python train.py --n_layer=12 --d_model=256 --n_head=8 --n_kv_head=8 --head_dim=32 --d_mlp=1024 --vocab_size=2032 --activation="gelu" --norm="layernorm" --norm_place="pre" --norm_eps=1e-05 --positions="rope" --rope_base=10000.0 --rope_fraction=0.25 --qk_norm=false --attn_scale=0.177 --bias="all" --tie_embeddings=false --parallel_block=true --init="trunc" --init_std_qkv=0.0142 --init_std_o=0.00291 --init_std_up=0.0142 --init_std_down=0.00291 --optimizer="adam_variant" --lr=0.00117 --lr_mult_up=1.4 --beta1=0.95 --beta2=0.98 --lr_head=0.00794 --warmup_steps=230 --schedule="wsd" --decay_fraction=0.893 --decay_shape="sqrt" --final_lr_fraction=0.02 --batch_tokens=32768 --seq_len=512 --doc_mask=true --train_tokens=365500000 --steps=11155 --dataset="wikipedia_en"
MLP neurons of a small language model. Each row is named by its layer, matrix (up: input weights) and neuron, and shows model dimensions 64-191. Each number is 128 + 24 x the weight over its row's rms, rounded and kept within 0 to 255. Numbers have three digits each.
After each neuron's rows, "fires after" lists the tokens most often just before its 100 highest values on Wikipedia text that the model never trained on. A number after a token or word is its count.

L3.up144:163115108139149141152140168137136109158138179119151131108148078137142096126161112137078140176099103117169092127158136093106123121154127088153117128185080137127134157119148125106108131119139115187112107122128107147114081089137125148106161149135108126140137117112127163147183139125180135141119127110072121148130087137109114120123136158121142157168142156136129112101079079126165142140106
fires after: ", " 88

L4.up128:109119171122137144148106155120136142148110153143119107127171143115102163118123222130195099124132113162103125122111129120082132105130100155156196134113158134117161131152094118105120127128142080163115099118135106091138151112158118146141103174151142128139136138131120119140100114118094116135128105156120148104152113146128116148149148128104137131149153139112075140134121148124120094150083
fires after: "des" 13, "had " 13, "have " 11, "has " 11, "s" 5, "the " 5

L7.up536:128134133161140106109133123170155087146161156121141106098141118109160117146158104149127137130125140129146142110131121154098108104176108091110121115172139106119166129135150130142184164164135147128167128143128090108091114138098128124092155115114141155120104144132124129159142151114093096103141118147135127078107131136154135157118129075115112171154092089143175141084105103104141162133137
fires after: "\n" 31, ". " 14, "\n\n" 11, "W" 7, "| " 5

L4.up977:131098114143140132117098182107139161144145148096118109092111156104187125107151098076137183179139071137130145141132110106140131153157133130149142148152137124100121169132169103096092124123124123160110108185138110124134109110128137108094146128111084161119156155122142160151158140179140115096142177170084125111104079112099128132130125149127128145125156188131089130103127136136125163137140
fires after: "." 33, ", " 31, "4" 6, "8" 5, "5" 4, "3" 4

L5.up582:126137117170124159157112137129132156092108110135117119142183112095145165134150119176142151133163133119077136137157160120129132121128119109141150131133136143083094161124138155129164145126101054156101133132142141113100121126108148106155111100123126150141172083124192142128161142142136101137118129103088165128129122140119116084106128099104114130088129171125115093133137141119101144139133
fires after: "." 24, "orig" 9, ":" 5, "for " 5, "==" 5, "tr" 4

L3.up872:167115136090111078065095101098098136146110106131110120140067115128110130104111112094135100134123133112124114114109111073129123202110097125099177091103100116135119114116110105151062141132131057112110125111124143192116120127133095133143134136143116119088099160126153123115117109117099113143145101123127054107114133111120105163113132122087130167122111158150148112125116149151116111110088
fires after: ", " 41, "m" 9, "L" 6, "t" 6

L4.up764:139108127142146120115121155197111103162148118164165119035144087121149106150152100089128131159139129106115120120117109162089106162133122061117123087137106101134140117140136143084140163158083113129123092148138149119144067121132092147129142136103126168135149122104153149115145130122113112116152158179107124118112129121112157136094105163096101155118120150127118121092092148160131145183110
fires after: ", " 35, "m" 9, "w" 7, "and " 6, "is " 6, "was " 4

L4.up139:140129129157160122104173121125121117143126153142171090110134126149157124110107161138150119139146111124101158145143081118116117119143151101126160105118139083124191127139135154120133133166107132160150159098087112123118075161122082125136146110113144173116156082123120199161126135143114170111136144171061143102153103141098155130175086084112129161160151149147136120125125129091180122139116
fires after: ". " 20, "I" 9, "Wh" 8, "B" 8, "Wi" 7, "\n\n" 7

L3.up689:116106124133112119139137113108130161153101138167166127100137163125133157175105127125145092134116114135131166164159147134104091175125116155159048133116101130131131136129101128155059117134125093129090179116092134140091117145167138116137130142129144153113154183131197115133113122127119139123134109125130136130111117139110136129151164112131144183101076151136140128103148145114139102097063
fires after: "\n\n" 31, "g" 9, "Scot" 6, "t" 5

L6.up615:107146134136158139150158106135143096129165106147109101125130094126116080116127112161137166106094183103128103119108141141130107119133135086100110126157173140107130144101147181139143101133182139127145098149090093103097101130149121135105095158133132165134116133139121128139112135099139144136109122135087117127123144168131135142105129106160121148143120102111151140139143129160133173142174
fires after: ". " 40, "\n\n" 22, "\n" 7

L6.up405:125124118183132097138122142156098099133117178129193104099190140133127121131141120161143128107098161136112108101128114153115157131155097132116147107110121132116137089122133117144089147171112153094115161156142150128128096141085110105110175153115196132107165157122148201120108125111119124114124120130145113085141118129173138134099142083128141102090104109148145117102138110124152144108124
fires after: "| " 44, "- " 9, "\n" 9, "\n\n" 7, ". " 6, "On " 4

L4.up928:120120147140142103150136160166159142129113159152148151110143108124154137103152092128083121175149134167144122103129107127111104154171134097123134128160137095081160151115203099091088153146175141124133132183134121118141103129127129109089173107117127139144162132114143158109157140126120120127167163121118104119117076085120119114127134140122132188133127185099116129095144097116116132154079
fires after: ", " 77

L4.up80:167146133120150143148141108083131170160126113161104083154133114090093140127139101133150124118148125128086104105117149078117140107093083104112169133087131097093118116107070115122126135136090050137096130135138137093097146160132141138146125108135113129134164117136156150137136107102105136125150091135099160073124129133100134111091111104120118155077143134132144118148134175111118127109091
fires after: ", " 40, "of " 7, "\", " 5

L3.up439:132138096164188153155134161126129141074139114164142101106159120113151147140162115145126193121130129113114119133146140128151156114117142118128127134137154136079145148128174156117165146136126114148119114171142157107094167123136133102139147107134148145146215096118133120137124127114125139151107178120120113149161117107129134096147126123133138141128141126118095130140141147145126200146194
fires after: "(" 18, ", " 16, "Wh" 9, "was " 9

L5.up481:098101145129095126144098106103137132123081120137109102122128115077139158109115128148161118131150114124126119095118168062094138152144091123123169131122104104106098113126137141112116154122140000100113117126133148178127143144116139110135095100165096119110142137127181077114125148129089101143136097123105156115158100128114139155120089133118108137077145127122093119106139137138124098151095
fires after: "==" 27, "." 10, "St" 9, "Sc" 8, "|---|---|---|---" 7

L4.up102:110099149116096137098123139098113154113084145107093165126158137121097115097093152143155099142187127137115139148123134114118125111159148176156122126142116131135105130155146137114114107123123030117109091124142103187154115086128159131120151140135119096129145118095102110111133136156087093113115139110133177133116133157111083141155126114111124096175133135147130110107131105129111080149108
fires after: "M" 21, "w" 14, "d" 7, "t" 5, "j" 5

L4.up248:167124127105144136135130127077107179124157141135119106162127129119106161111115098140128152158171168113087129128141146102113145160119104124109141115133094103113133144150158117164139109169109049093091129103120150125088092131146157153152152099117096138113145140122157101111143098162123094157127124152086172129141130154093131121121140138121134119078118139152146105121125145122105123110063
fires after: ", " 27, "M" 14, "m" 5, "\", " 5, "struc" 4

L4.up23:114122146163178120152096147119112155143136120154148122141133137131151186157170102097133164170132169113142126091148118098120122130120140115130114076154113150148164141129178095080119141149137125087112127129123145125111072103129112124118141107086140150099133147134091141158134134138108173108121157137092131117091119137104154144134137112113126181127152175142132123132139113118131107130151
fires after: ", " 59, "S" 5, "; " 4, "O" 4, "(" 4

L5.up176:128135112088121118132154145116144110117182162150116120114197106116130144114119119134094122144123093123089113114127134148102125139161131103155126117130143110121157115103121138128144149165135131109110159086121088096119116109140107131145130135108127082123129092139145146100153134112097092145144165120052126103138111168092146141093108121107164152199114096110153086131127136124157134161152
fires after: ". " 17, "\n\n" 11, "B" 9, "at " 9, "ollow" 7, ", " 4

L7.up925:097121112134120098128130126134125133158159138094129150133154139134138104129094094137110142134165133119198136127111123144106172178157150128138142172110106079136131108139184110107127161141155102117141125143106143138112063142110157146084133133139124096123142131135129107155131143130120120167150130162173128131158122109154122142124144136127126085125131098162120124112130133186100098143148
fires after: "=" 34, "ver" 14, "." 12, ")" 8

L3.up776:116132148125110099133124119195168089152140145136164121117181118148160111144103151133127116147107115141129147107104091097113119139136149111109143112089150112087133124136134124108147134164137122152088102130109157106149083124117084138102180162121151105144120143166125181140164112154140126115094118138068109103129117141128134133146095095111120174176119136144115142115134117093195146121128
fires after: "\n" 20, ". " 15, "—" 9, "\n\n" 9, "===" 6, "====" 4

L3.up723:117146066143171144163113131133143151130157156122125127081151101071157138156128115141134172119152111135121152125122177128156138082129121130111132135130155137093138120130139141123152135112134077130140126165118100092100148126113131139116086116151119136126218122134165110151149133111149139111128114136103144123139107117114129107133143109125125103085138119141104122120138122152140172153189
fires after: ", " 31, "| " 29, "(" 9

L6.up877:133115079131108131119151143120126100087103129091155135121111121187122089142111119155144159159089123135134105123105097139127147117138113106124124112123136106138142150111153124112148143148164145152121127136172161118099080132131095097142172096119136136123138108143154153127156096137135114114145126137106132111160113136094106144134082135099139144157124178136111078128103102076194140130149
fires after: "S" 19, "M" 11, "one " 9, "L" 8, "R" 5

L5.up25:125138149102105132131119131134124139157123130139132103140119150102149146073133099151128143163153145115098122116125187120131160178101094108126183126136097095126139131142129143164148140149104069148134130122116151160104120119122146112153109126119101141111208139142236123136149102134120123136172060141104126131147104137112153130107108116132115116076161152142125136158162172110128118129126
fires after: ", " 42, "\", " 6, "ed" 4, "m" 4

L5.up928:105106125117099111104103117111112112158078090092107136111103123105127143098093139115153105104143132147149105090067159102097117135160110145101161132113125110142122104134128100115124152105143042116154108116125114141176150125132128150083135127147109134106069138151130094111144119122086146139109111127140118120132128100102142170136097150119101114138111105123083130103115121147138134154123
fires after: "has " 14, "had " 10, "d" 10, "have " 10, "p" 6, "he " 4

L3.up18:150117107171190129178121111114152142139161125135089130093152117081103138099091143099123149122136138098105143132117156124124131118097087121106094142118137114096128125125124132131142125118109075145118108158165099096085129138106114136109085123161112136140138101119153133137145131129142152068104123133104204090134122131110135127120136121134133127115124115128092111119115122148162135114162
fires after: ", " 44, "(" 4, "\", " 4

L4.up6:146122126159166130148117124092126182123148126112109136108094138113161129068154115100144204178129091142133143133126077150129150133129115155144115097138116141114138129136126078120127165122141113150147102168111132131118079132147136118098131143121103105143124135138110153148137162211116149119115152114109138120086103102113143137128108119143145172133126204144127159126121167118149171158146
fires after: "." 31, "4" 11, "3" 7, "0" 7, "| " 7

L4.up562:154133101080141123130123162137091140137164135162126106116132148098086172095087125104123156137156139160129115096113135132121119109105074133116127106159140076099136145167194104110120132104141136126124109107117147142151110137125119188136123112122077148121125162088158107171146104142131138137119140122108149093165090131145154090101124157147115141112104141152149133145105163111156133182086
fires after: ", " 25, "United " 22, "of " 9, "\", " 4

L7.up717:105105100129122109098131111113110120131141113128157131143144151122119118115084075136123172137131157114130087110154107170130125162124126122119131135167069088161167135121186109105104143177151112116154141140100122125066088152108143112078127088125131114133152122142107114136110145154137113122127146142130109127121105104128117117136114159138145126129103123108124084057088107108128107150143
fires after: "=" 41, ")" 7, "•" 7, "p" 5, "c" 5

L5.up58:142094148113101110139148142149118146091139113179120102135133114138147109096127118111155172155110129143107111125090122115130093141166133117121124117121152121111106163119152116128117128121145121125127141192101123118122098097182105119115112160165102158158123144079138170094147117129129102139112169164095105159163101077078128128110133141164121160152106138093115131112117134144160142148146
fires after: "| " 29, "3" 8, "6 " 5, "6" 5, "5" 4, "4" 4

L4.up8:144136149139104097093126110120112115164115127102117123159115162088097110128105131134153116156125127149121115089078123115109155166156104141127162130125094089188173115155123109115095151130200065128149109145108096162127135128149117130099100161151109118102116167149143102125119111160082125135160112153144111145126155120125130169148147152123134148168143127126107120109097128144147089113108
fires after: "d" 17, "w" 13, "s" 11, "Rel" 10, ", " 5

L7.up375:105161105153123153120125132154121108117139158127121088130146124121156150146141110116147146131131122121120086131161093146159120138169107109134142090173123123130139154121157090125170124146113114140128145083111162097122166166097136127060173111139147063153157103117087149154130121157163110154103132102120141095100107130112143093119126110102149141096128141147195116079150156109131165144157
fires after: "\n" 32, ". " 17, "=" 13, "ow" 7

L6.up653:097108080167161106108150140185141125165131127116120146124120099108120093077117104147112120156167145158149110085097132117116106126121156121097142122154159147134123156140182096113130123118117128106163127128117127120148094133127128145095154117128139140161130165118136158166141111155131145118144140147103142123155118059105113053144130097117133147147104157079134138146124119114119126115129
fires after: ". " 21, "S" 11, "of " 11, "Th" 9, ", " 7

L4.up747:153124115151119120122147151157134089143147155133175111140179128137127114139152125137166147142134143107092104117135089151133148119164096143083090132138159119136174110133149117113140147188117128127123123146175105121138077109073122125141116097085139131088146087086143088169126108159120155120137142090075129078108148129105131142123078096099150162162148152155154126127099103097158125139147
fires after: "\n\n" 18, ", " 11, ". " 11, "S" 6, "O" 5, "B" 5

L4.up692:147102126150119085076142093112106107102113093148133154139143162126127116127098110112121137144099133099144121122132082156142153183153136140125089105156087080147119137150153135120094121141178088115137116159120120206105119106141120088103135103119115099109135149141138107098128149174100104128118161145157105179114156123142120151133126155148133119166107125111132109098099108157135070121151
fires after: "d" 17, "w" 14, "pre" 13, "Pre" 7, "er" 7

L4.up479:103120115139145131136110126126114100177125162155167149093108146131128102152148100124104123117162147108138164138156109138099146135120120120077098119177119123122104138090109144187138122108079134125135147116083166086114155175103117181122144139156157118144106124141209134141152115141120103116136126138091134112109126128159127098104137123083143134138107128118122109103139118176103098128097
fires after: "| " 41, "v" 8, "; " 7, "2 " 4, ": " 4

L6.up321:163087141161119156123102140146153145133079148197101135144124134096124136122121191127163118124100165135095122139146133129107092125123135149142142116159106149143159144122120143130108091117123123102124157136161089164158153122158141119163123128140163153129125151112122130118105130140115139103129133100124150129122153161108147139158107122130139193125124124107109110113106124117166120160109
fires after: "\n\n" 23, ".\" " 7, "n" 6, "as" 6, "t" 4, "th" 4

L7.up335:134154152192146148148133125129112128138144124123161114139128120126198143149132100103109144137134172114116107090130141158134113145151096127128153130149131122145141158118140110171163084130092113156124130167102136093101114155099111137109159132129124147121145081150109143135166137173141110128095133121070084121147133104140159115098136076122138085124103143101136130108144168109100157128094
fires after: "\n" 22, ". " 19, "\n\n" 12, "|---|---" 6, "|---|---|---|---" 6